From a checkpoint of a small transformer trained on Wikipedia: LayerNorm before each block.
MLP neurons of a small language model. Each row is named by its layer, matrix (up: input weights) and neuron, and shows model dimensions 400-463. Each number is 50 + 15 x the weight over its row's rms, rounded and kept within 0 to 99.
A block is one neuron, or neurons of one layer that tend to fire together. After each block is what it responds to, as a language model described it from the Wikipedia text at the highest values.

L6.up626:31 20 55 61 83 77 19 70 64 54 48 42 46 55 21 74 20 59 54 30 24 82 62 60 63 62 64 57 53 54 30 52 47 64 49 43 26 70 11 81 31 49 48 16 51 49 45 60 57 54 21 15 61 45 52 11 81 58 36 51 22 45 25 33
Responds to: Words just before a proper name or title is given, such as named, entitled, renamed, known as, plus nouns like son, album, film, predecessor.

L7.up589:28 46 59 74 58 54 40 42 69 51 66 74 62 77 23 80 50 47 46 28 59 51 35 56 30 48 27 61 54 40 68 52 48 41 52 57 53 61 33 51 31 67 73 51 75 70 57 64 55 44 37 47 59 49 42 51 56 48 52 48 49 62 21 44
L7.up1428:76 79 49 43 41 43 57 45 24 08 84 49 61 66 69 49 76 12 42 30 64 63 46 58 52 52 42 30 72 64 15 28 27 57 58 50 57 23 42 26 45 59 76 37 50 63 55 74 53 43 19 44 66 84 59 52 53 31 66 60 47 35 30 49
L7.up2113:52 62 69 73 37 40 53 40 48 46 53 44 64 18 84 61 65 55 50 71 30 40 34 37 58 60 61 40 53 58 35 37 71 81 41 52 42 06 55 52 36 46 71 78 35 64 64 22 59 62 35 44 61 30 39 51 44 40 52 31 48 45 38 56
L7.up2888:57 55 60 53 55 49 53 84 59 60 47 61 55 53 36 26 57 75 56 80 37 37 59 54 80 46 31 62 70 70 44 29 73 62 80 75 31 37 29 48 56 77 57 53 32 67 35 74 21 28 51 68 40 23 30 39 56 46 62 63 25 59 37 46
Responds to: Function words and punctuation inside descriptions of body or object parts, e.g. the and in "sepals and petals", "legs and feet", "to the stomach"; also heraldry.

L2.up810:45 60 21 34 46 65 76 46 27 54 65 52 36 60 20 40 45 60 55 52 58 68 39 37 53 38 46 56 50 46 36 41 55 33 54 42 48 57 10 41 66 56 60 18 34 20 39 50 58 40 43 28 74 37 52 59 37 37 40 67 21 53 54 47
L2.up1000:54 37 62 48 56 31 58 59 37 60 51 54 19 68 54 46 60 58 57 34 59 51 42 86 88 44 66 53 13 25 60 42 38 29 74 58 51 44 49 52 36 42 51 41 58 40 36 65 38 43 62 54 41 52 35 54 53 72 56 46 61 55 42 36
L2.up1518:49 39 36 78 59 61 65 37 48 56 28 40 64 70 55 30 63 65 49 67 62 50 67 44 65 54 33 50 53 66 74 38 41 58 35 39 47 46 53 80 59 42 45 55 00 37 39 46 50 69 38 39 34 44 54 47 42 78 53 65 39 47 60 24
L2.up1579:49 59 36 52 45 44 55 25 55 48 55 49 47 59 56 54 74 51 59 42 40 45 65 41 43 27 54 39 54 43 33 53 31 29 48 57 73 37 58 64 60 57 39 45 43 58 44 65 66 71 58 30 50 32 44 40 31 49 55 50 50 20 49 70
L2.up1583:66 62 48 40 61 22 36 42 59 34 59 28 48 16 33 62 69 57 39 50 56 43 35 41 47 20 40 48 50 46 64 22 56 36 67 58 38 31 67 50 58 50 33 56 43 25 78 56 58 55 52 42 32 55 64 41 52 58 50 68 43 58 54 53
L2.up1827:80 47 38 61 47 62 58 64 58 62 49 47 40 35 75 48 39 56 46 75 37 60 38 47 76 43 36 46 38 40 71 58 57 40 59 50 48 40 58 74 73 30 78 59 65 46 48 93 49 66 30 51 46 54 38 46 59 54 56 44 71 44 63 59
L2.up1899:46 57 87 44 31 20 88 54 44 61 80 49 50 40 50 30 26 24 65 59 66 37 35 35 74 50 54 71 12 22 43 57 67 30 59 62 42 53 59 75 65 63 62 42 60 49 40 54 39 53 41 47 40 46 73 69 24 59 65 22 42 41 44 68
L2.up1961:58 16 54 34 59 35 37 52 39 58 53 49 58 50 56 41 56 41 63 22 70 46 21 26 50 99 45 38 46 64 67 59 46 39 42 45 58 32 52 54 53 28 57 49 41 21 40 51 50 40 52 41 62 56 55 46 22 37 58 37 30 33 44 23
L2.up1996:70 54 26 40 42 48 35 59 27 49 91 58 38 51 57 44 51 44 77 56 54 99 51 59 59 53 59 42 57 50 68 73 67 34 55 48 50 46 39 75 50 51 86 56 62 34 50 37 59 55 60 51 26 53 47 63 82 48 47 58 55 50 23 52
L2.up2315:37 31 49 41 61 25 40 55 38 42 55 47 83 58 27 72 82 81 11 46 41 42 57 55 31 67 61 49 36 32 72 33 62 49 53 46 32 50 38 50 56 79 29 48 77 24 68 78 42 52 39 47 55 83 49 64 56 48 66 41 49 55 42 68
L2.up2534:30 63 38 55 69 60 67 53 52 53 45 10 32 58 36 67 43 45 49 31 36 72 23 54 34 35 52 65 70 26 43 57 31 63 69 52 52 42 74 49 31 41 66 45 61 43 42 60 58 52 27 56 47 49 62 50 56 53 73 63 64 67 56 69
L2.up2682:32 20 52 49 56 40 58 62 53 57 57 56 30 70 26 55 41 46 54 36 43 73 49 42 42 25 42 74 71 53 42 76 58 47 32 34 39 40 61 42 33 50 57 33 86 57 72 50 71 57 36 46 41 42 45 50 49 88 45 54 76 49 32 55
L2.up2764:69 70 57 44 54 45 59 49 45 75 53 59 44 52 35 41 56 57 34 44 69 38 63 31 64 46 39 30 57 38 78 35 30 23 67 80 26 39 52 53 23 74 46 46 39 55 46 80 58 42 27 39 41 73 75 36 28 38 40 27 67 20 51 75
L2.up2776:40 40 53 73 42 42 49 47 45 31 35 48 50 60 62 46 36 83 60 77 48 47 58 70 52 71 84 32 59 48 56 63 35 48 68 59 38 10 27 34 63 55 38 58 53 35 51 62 34 52 49 23 53 52 53 37 36 40 53 32 47 54 35 47
L2.up2910:50 54 51 58 57 57 60 44 25 67 35 76 49 38 57 57 40 45 62 43 48 58 50 34 53 19 46 61 30 51 27 56 47 45 46 19 62 53 55 77 39 38 35 51 26 41 63 69 64 28 36 66 45 23 27 55 50 55 26 38 40 53 11 49
L2.up2940:60 43 30 44 60 53 45 48 66 56 77 72 59 58 23 47 65 42 54 52 62 57 55 66 50 60 49 21 62 44 43 36 55 54 74 41 61 74 37 73 46 31 46 53 49 49 48 23 42 40 47 42 43 44 80 53 57 41 63 48 60 79 55 45
Responds to: Table pipe separators right after a person's or team's name in sports results tables, such as after doubles partners before scores; also commas and "and" in lists.

L7.up128:57 50 52 40 56 59 49 47 28 51 44 45 56 44 45 54 52 34 44 51 49 43 50 14 53 46 28 29 29 27 31 39 75 61 72 21 49 46 48 34 51 29 63 36 45 52 52 33 52 42 60 52 65 44 35 26 52 51 72 57 33 48 17 58
L7.up941:50 68 70 76 74 66 77 58 44 66 48 68 42 43 66 77 48 72 36 46 47 58 58 38 58 32 69 67 33 74 63 41 37 35 86 71 45 42 53 61 50 48 43 73 72 37 33 68 60 39 58 54 65 35 57 56 32 58 37 50 49 64 60 73
L7.up1244:55 42 46 30 44 50 44 44 41 13 39 33 52 61 95 41 42 35 56 56 72 41 50 51 75 64 53 87 65 53 48 69 50 47 52 70 66 61 44 61 78 52 54 51 50 44 39 24 69 52 56 76 19 35 61 45 43 72 44 44 66 81 36 36
L7.up1674:32 80 24 25 60 48 61 21 67 48 65 70 43 60 76 40 38 35 99 51 59 72 57 50 38 46 74 69 56 61 60 15 61 38 80 36 76 36 39 61 51 50 19 42 45 07 46 46 50 41 63 81 41 23 56 56 49 70 49 66 71 33 49 59
Responds to: Commas and "and"/"or" right after a noun inside a list of coordinated nouns, as in "powers, duties, rights", "necklaces and pendants", "size and blade profile".

L6.up2359:35 46 46 37 44 34 65 60 51 32 24 34 64 68 68 56 50 56 23 43 51 16 53 48 62 48 55 66 47 38 49 52 30 45 47 62 46 87 44 65 66 32 69 70 52 31 34 43 67 51 46 39 35 53 26 34 73 77 43 39 44 52 31 40
Responds to: Fires on infinitival "to", modals (will, can, could, would) and "let" just before a bare verb, e.g. "so he could fulfil", "ought to be".

L2.up37:64 61 40 57 35 44 23 53 42 28 63 49 27 47 37 46 57 42 57 53 49 69 57 45 52 28 63 47 77 61 28 44 64 35 40 50 50 46 65 54 63 42 64 66 37 36 45 59 29 34 61 63 53 38 74 32 64 42 73 47 53 40 58 58
L2.up400:34 44 71 39 49 50 52 45 40 62 55 37 36 42 37 40 49 52 55 69 56 36 41 36 49 34 58 69 71 35 48 58 52 80 50 73 71 26 59 43 66 43 45 54 72 53 54 49 43 62 46 43 54 58 75 20 58 81 36 36 33 61 52 59
L2.up654:59 69 66 51 76 24 57 63 38 27 70 50 53 56 57 51 40 59 75 51 48 58 54 38 36 52 83 40 65 46 38 45 58 48 41 61 65 18 18 55 71 48 36 64 55 14 83 63 47 59 38 41 61 41 60 59 52 66 47 51 33 69 55 46
L2.up771:64 52 56 46 45 42 44 54 74 35 52 44 56 47 34 59 64 32 52 27 30 62 69 21 44 37 60 59 56 66 51 80 42 29 59 58 13 24 61 31 64 47 83 76 61 50 37 17 80 49 70 52 35 49 67 57 25 53 51 55 00 40 48 58
L2.up1077:43 46 21 49 61 62 30 40 45 65 33 61 87 50 74 43 24 38 28 46 44 63 24 55 63 31 44 55 33 62 55 43 35 20 75 26 30 31 67 54 40 37 41 75 37 77 64 61 85 22 42 69 55 32 50 33 54 45 41 57 33 45 57 43
L2.up1432:67 22 72 41 51 65 36 66 50 51 38 49 23 29 47 62 64 52 61 28 52 74 27 49 90 44 42 58 53 25 43 62 55 59 34 37 67 60 41 23 41 39 31 59 32 70 29 31 44 36 44 38 45 27 42 66 48 57 52 47 42 69 87 40
L2.up1542:26 66 35 50 23 34 68 38 58 60 46 50 32 59 29 42 67 61 27 45 67 36 58 42 57 53 56 24 69 39 57 61 40 43 78 54 32 70 60 67 41 50 37 52 61 33 28 38 54 31 69 48 20 51 53 56 41 61 58 28 49 48 22 37
L2.up1610:31 56 39 65 28 51 13 65 75 50 33 49 58 59 40 21 43 42 47 46 82 77 11 39 38 33 56 42 81 66 65 50 28 47 35 50 54 76 49 34 56 63 38 76 38 48 54 70 34 82 61 29 39 56 67 57 53 29 33 34 45 42 39 43
L2.up1704:74 13 40 48 34 54 10 41 33 50 28 65 41 57 70 43 45 50 59 76 45 64 52 60 42 48 32 48 62 51 48 38 50 42 63 44 42 47 51 49 30 64 55 58 53 50 34 42 67 61 55 79 37 63 48 55 36 52 75 57 34 28 69 41
L2.up1834:51 37 76 13 25 52 62 23 55 40 41 54 47 47 28 18 36 44 71 61 48 58 86 33 61 39 63 61 49 72 05 55 16 46 63 51 44 22 46 03 28 44 43 26 55 68 58 45 58 53 37 47 40 16 50 28 40 82 47 71 41 69 53 31
L2.up2011:29 50 40 17 45 64 57 46 33 55 34 48 46 56 57 48 43 52 59 62 49 84 33 50 70 73 47 68 56 08 50 60 37 57 49 33 57 68 41 29 52 37 69 73 77 58 55 43 41 57 70 22 37 66 34 52 48 45 44 70 33 48 57 53
L2.up2054:61 41 53 38 50 52 64 40 59 41 60 38 35 60 51 67 48 48 22 31 68 85 49 33 57 63 50 71 38 39 48 59 45 37 53 37 51 23 58 45 59 69 43 57 51 51 62 73 41 80 11 47 40 50 42 43 37 30 67 17 58 55 36 82
L2.up2518:34 51 48 48 43 43 55 51 41 42 47 56 38 32 57 54 47 61 59 73 73 23 47 55 33 39 30 54 64 47 44 36 57 40 55 53 74 51 56 57 54 56 61 55 68 72 94 48 47 61 50 66 54 68 66 46 54 64 50 49 85 58 43 53
L2.up2675:66 42 55 65 48 59 33 41 43 66 35 56 57 59 39 39 49 62 27 47 59 74 49 57 43 56 82 73 46 29 58 56 49 36 37 47 28 42 58 57 53 60 36 60 63 37 63 67 34 54 60 86 72 58 38 57 53 32 54 68 61 35 51 37
L2.up2950:48 55 50 41 40 44 26 61 38 50 44 55 55 24 44 35 65 54 63 72 45 47 17 47 51 52 39 56 62 49 54 58 47 53 54 58 40 58 51 58 51 29 53 47 53 49 30 34 42 26 51 67 21 61 69 68 62 80 49 55 35 44 36 64
L2.up3034:53 26 36 40 52 37 62 54 51 60 39 43 35 62 53 54 57 63 10 29 73 58 53 39 48 41 68 52 58 62 33 27 51 51 31 68 72 65 47 75 52 69 39 59 23 36 42 71 69 46 49 34 54 72 51 50 52 51 56 48 63 13 98 53
Responds to: Column separators in table headers (stat tables: G, AB, RBI |), plus commas, semicolons, and/or between items in lists of names or nouns.

L7.up793:62 12 52 47 57 48 43 49 50 22 44 53 47 45 52 57 45 40 26 45 77 27 62 65 57 38 45 41 36 59 34 59 02 39 48 57 80 16 27 70 36 23 61 81 63 63 70 53 60 67 38 50 48 34 48 26 44 60 80 53 76 55 37 46
L7.up1673:47 41 58 29 47 50 61 43 57 15 48 41 33 54 59 49 58 51 38 38 49 22 38 68 51 58 72 47 55 53 35 65 38 56 51 53 33 38 48 54 40 19 66 53 63 82 75 65 42 45 52 45 58 62 41 51 38 78 58 53 44 70 47 64
L7.up2363:51 11 60 49 59 34 46 41 28 37 48 49 45 58 52 82 41 50 30 57 63 31 62 71 65 67 85 34 47 51 48 40 19 41 75 52 46 34 32 68 42 34 68 80 51 45 50 60 39 52 29 67 55 70 23 25 13 90 60 43 68 55 48 37
L7.up2859:50 32 47 40 40 34 34 46 50 51 51 33 24 18 60 56 52 37 18 58 72 64 34 74 31 35 53 61 39 41 36 51 32 34 56 55 57 16 17 59 33 56 71 68 85 66 56 51 30 37 42 67 65 55 26 27 51 62 71 44 56 30 45 49
Responds to: Tokens right before an upcoming bare infinitive verb, mostly infinitival to, plus modals and coordinators, e.g. able to, would, and.

L2.up425:54 30 77 75 66 56 36 28 42 47 56 55 41 57 59 48 63 85 27 25 44 63 36 62 30 43 40 68 34 72 62 75 59 53 59 41 41 41 54 34 44 57 43 47 41 60 44 54 63 50 44 78 77 45 42 66 63 42 46 55 99 48 57 33
L2.up432:62 64 64 39 43 78 36 36 76 66 29 24 54 40 51 35 36 63 35 55 20 38 40 42 77 22 28 55 59 83 85 39 35 57 59 35 65 61 41 32 41 59 54 44 44 49 65 50 44 62 21 25 49 57 40 51 61 43 45 68 53 09 38 53
L2.up813:33 34 50 20 45 26 58 59 37 58 82 37 37 45 40 58 81 51 60 44 28 56 58 34 57 30 55 42 62 52 56 73 63 51 60 31 28 48 29 30 68 71 67 83 78 51 76 68 55 45 31 58 70 47 61 36 51 52 44 55 65 79 62 34
L2.up1075:48 70 46 59 37 26 71 43 32 65 73 03 42 47 62 72 37 51 43 22 38 66 52 71 62 73 55 42 51 54 49 52 69 52 54 44 60 25 49 53 71 76 51 50 50 49 45 40 40 67 48 78 71 27 52 74 35 30 25 45 57 58 46 54
L2.up1629:19 68 40 56 12 40 56 52 60 54 53 81 40 27 42 36 46 59 40 72 27 42 35 51 41 48 55 47 48 35 48 39 54 52 64 60 65 16 32 64 40 55 43 49 38 71 70 48 67 69 40 30 84 36 67 57 54 68 47 60 58 19 72 48
L2.up1958:56 50 40 58 70 39 19 47 32 31 56 46 09 41 49 37 54 38 58 86 45 35 39 64 56 44 44 43 50 28 47 59 43 50 49 67 65 42 57 61 59 43 58 39 41 44 39 37 34 72 42 51 57 63 41 61 46 34 47 54 41 46 32 42
L2.up2013:37 27 63 46 53 72 25 45 42 41 72 52 54 78 44 31 35 16 42 52 62 55 36 32 54 45 77 30 40 48 35 45 22 28 63 30 61 15 67 49 48 50 63 44 36 21 49 42 55 74 51 51 29 53 37 44 64 82 58 40 37 56 28 90
L2.up2157:38 74 06 22 41 34 47 18 70 43 40 70 43 22 37 48 60 65 38 48 54 56 42 54 57 74 61 34 46 53 73 40 67 65 64 39 43 49 56 30 43 46 45 60 55 53 58 56 57 55 19 62 48 56 45 41 78 85 40 45 77 43 59 67
L2.up2234:78 71 84 53 60 39 65 55 41 56 32 60 38 66 53 39 35 43 60 30 42 78 51 47 37 45 69 37 48 50 92 48 22 49 66 38 45 45 49 47 58 26 42 51 35 62 46 40 48 63 44 47 69 62 43 49 65 37 46 41 30 42 59 55
L2.up2361:46 53 12 74 53 54 51 60 29 14 61 37 34 51 35 38 64 58 38 44 50 78 73 39 45 50 41 12 39 48 36 40 42 58 40 39 40 41 40 43 53 55 59 10 74 61 30 47 54 46 42 40 60 49 61 36 60 49 20 66 43 17 67 51
L2.up2428:60 37 58 43 64 30 45 39 50 69 60 36 47 54 12 29 72 57 56 44 48 29 58 54 44 41 68 46 56 60 43 48 44 38 41 31 32 27 60 21 37 55 21 27 72 72 65 30 43 56 61 38 52 53 39 63 55 56 33 30 60 74 65 22
L2.up2472:63 70 50 60 78 48 49 46 28 61 67 71 57 54 70 58 53 58 20 43 47 55 87 68 29 49 40 60 52 52 46 48 35 45 28 26 49 67 42 67 66 45 43 43 35 40 71 30 42 54 52 74 61 41 66 23 53 54 65 42 39 56 63 29
L2.up2674:17 78 39 53 55 63 70 42 71 31 42 37 39 50 40 45 70 43 38 76 38 43 42 54 54 34 37 61 54 57 54 52 32 55 53 65 52 54 54 31 35 39 31 73 53 90 55 49 69 44 58 51 42 32 27 63 39 55 42 59 47 33 81 57
L2.up2680:92 39 45 61 64 62 43 74 70 28 50 52 60 32 53 71 57 71 39 49 42 49 32 68 70 51 29 23 59 38 66 58 83 41 52 60 30 28 44 42 47 41 31 54 49 66 58 29 50 56 50 53 61 40 62 40 54 71 63 61 48 51 47 45
L2.up2744:41 55 62 44 42 61 54 44 34 46 48 52 55 52 27 53 40 73 47 38 57 53 48 70 32 65 27 65 56 70 62 53 40 75 56 45 63 41 42 53 67 07 52 58 46 71 60 72 65 47 51 64 45 63 52 60 58 33 72 50 64 43 87 21
L2.up2883:37 23 55 59 38 33 58 61 19 58 27 61 34 58 47 63 63 49 25 47 38 57 65 45 45 41 42 67 29 45 61 58 19 49 37 49 66 60 25 46 60 00 30 83 43 51 52 51 35 80 56 53 75 35 55 63 41 40 46 69 11 68 59 48
Responds to: Kinship nouns and relational of in biographies (daughter of, son of, his father, president of); also list semicolons and = heading markers.

L2.up245:51 18 55 57 55 54 67 45 42 33 82 47 41 27 47 51 45 53 71 23 55 52 49 63 53 35 30 61 54 55 56 48 57 69 51 58 22 53 58 20 59 36 60 60 20 48 60 53 72 47 50 17 45 43 28 43 20 56 38 41 66 50 56 57
L2.up417:61 40 53 35 43 60 42 61 39 28 25 48 58 50 42 41 51 35 39 45 36 71 60 51 50 32 24 52 43 51 31 59 55 60 49 51 73 51 56 70 61 60 67 52 45 58 52 28 65 26 25 45 57 50 51 71 44 69 58 30 45 58 43 62
L2.up836:23 33 54 41 38 26 49 48 64 51 49 23 45 23 48 48 46 42 45 40 28 49 56 51 48 34 26 65 49 46 48 58 57 38 48 66 48 35 77 33 34 80 44 53 54 44 74 66 39 39 27 35 45 39 60 36 45 68 52 47 75 41 49 33
L2.up960:38 77 37 42 45 56 20 31 72 46 41 44 26 52 69 65 51 57 48 37 29 62 63 55 79 69 34 61 31 39 30 44 39 36 49 61 39 38 29 33 61 67 57 55 65 57 51 22 62 42 77 46 53 42 43 52 72 66 32 37 44 35 37 99
L2.up1255:63 37 47 48 32 27 27 41 51 46 62 35 51 59 51 48 64 35 25 44 57 37 59 76 57 51 58 30 58 72 54 64 24 75 38 45 64 47 65 39 73 50 43 61 51 62 53 79 45 48 54 36 34 32 44 56 62 43 23 31 79 45 34 68
L2.up1981:60 66 36 61 55 49 29 45 70 50 27 44 59 41 77 45 50 41 76 50 31 76 50 31 48 41 17 56 37 51 40 71 34 48 63 56 53 38 43 29 61 63 61 73 63 90 31 47 17 24 52 19 56 81 41 57 58 52 57 52 58 48 47 70
L2.up2133:56 52 49 54 60 55 59 67 28 63 33 43 47 60 62 36 57 28 50 37 58 70 61 49 93 68 28 76 44 58 68 37 47 58 49 43 50 51 53 56 66 30 62 50 56 54 60 20 55 45 49 54 71 60 46 55 10 77 69 81 78 67 50 54
L2.up2218:48 39 47 49 55 55 31 35 34 57 46 20 39 21 50 49 68 48 47 54 29 36 32 57 25 54 33 44 45 47 65 46 45 67 39 36 35 41 58 37 47 43 32 55 40 43 61 32 16 56 69 48 44 80 57 69 30 56 59 24 74 44 55 46
L2.up2373:45 41 42 40 53 53 48 64 68 49 34 44 74 71 80 57 69 53 57 36 36 60 64 43 60 57 27 57 36 69 69 47 47 40 40 60 63 47 43 52 49 14 65 41 53 50 35 50 47 46 55 70 56 42 61 74 24 29 27 51 55 41 24 66
L2.up2415:55 40 57 27 42 56 68 44 45 39 48 12 64 41 52 58 70 51 37 44 50 60 75 55 54 63 48 51 43 57 47 52 49 40 13 54 70 25 43 46 81 51 79 50 57 36 84 51 60 36 44 36 39 49 40 51 67 28 47 41 51 40 76 45
L2.up2433:02 66 58 60 39 68 36 38 64 49 48 54 29 54 58 65 60 56 28 25 37 58 50 43 43 47 29 61 45 50 49 56 65 38 47 78 64 44 30 69 70 56 25 21 72 84 50 37 51 72 14 54 61 59 69 82 60 48 33 76 73 43 38 71
L2.up2505:22 66 43 69 34 60 68 51 28 47 65 46 50 44 46 69 70 69 29 50 63 89 46 34 38 59 25 54 08 54 47 62 41 33 32 47 50 50 43 55 45 56 57 68 65 56 73 63 43 46 69 41 56 28 44 58 57 46 44 49 48 54 50 49
L2.up2522:57 55 49 41 72 24 55 36 66 52 38 25 95 28 59 78 74 42 71 51 67 27 64 45 42 39 63 55 35 99 44 28 49 38 41 59 61 60 28 67 49 24 42 53 45 39 61 46 55 34 38 72 59 63 54 56 65 57 62 20 30 34 61 54
L2.up2535:72 70 48 51 41 44 40 51 62 67 44 41 60 39 47 41 65 51 59 15 54 51 82 29 59 32 19 59 48 50 65 43 60 78 54 69 63 37 41 68 35 80 55 59 52 67 63 49 85 69 29 42 79 32 74 51 65 16 43 61 73 86 57 60
L2.up2634:52 35 62 61 62 58 53 70 31 56 55 23 59 79 37 58 73 99 15 25 36 66 66 25 62 38 62 47 39 58 69 30 34 75 38 77 49 46 57 59 64 39 53 55 48 59 80 47 16 56 38 42 34 24 56 64 52 24 59 61 50 47 54 44
L2.up2717:72 23 42 55 65 42 24 55 76 49 66 32 42 65 49 53 48 36 54 57 33 55 58 49 55 79 40 55 59 38 41 08 69 64 58 28 74 68 39 59 37 40 49 32 46 21 77 67 48 58 51 53 32 48 39 67 46 38 25 74 55 59 46 19
Responds to: The word "to" before a bare verb after verbs like tried, attempt, managed, plus modals and negations (can, would, not) before verbs.

L6.up2099:25 21 48 50 60 58 64 61 47 64 67 43 44 36 29 56 51 46 68 66 36 52 52 41 31 47 48 71 74 71 59 66 35 26 52 50 56 30 49 48 20 35 24 46 38 42 45 49 50 52 48 63 49 55 67 44 65 28 58 25 52 49 39 51
Responds to: Mostly "and", "or", commas and semicolons joining paired terms (signs and symptoms, covert and overt), plus separators and digits in stat-table legends.

L6.up2266:40 45 46 49 47 88 60 36 53 57 25 55 51 66 61 54 45 63 62 47 31 51 80 33 26 69 58 39 54 54 50 41 53 61 41 59 64 30 54 59 67 42 73 56 48 34 56 48 40 74 52 47 57 70 40 30 35 50 50 39 39 39 32 80
Responds to: The token right after a person's name ends: as in cast lists, table pipes, vs in fight cards, and verbs like replaced, blames.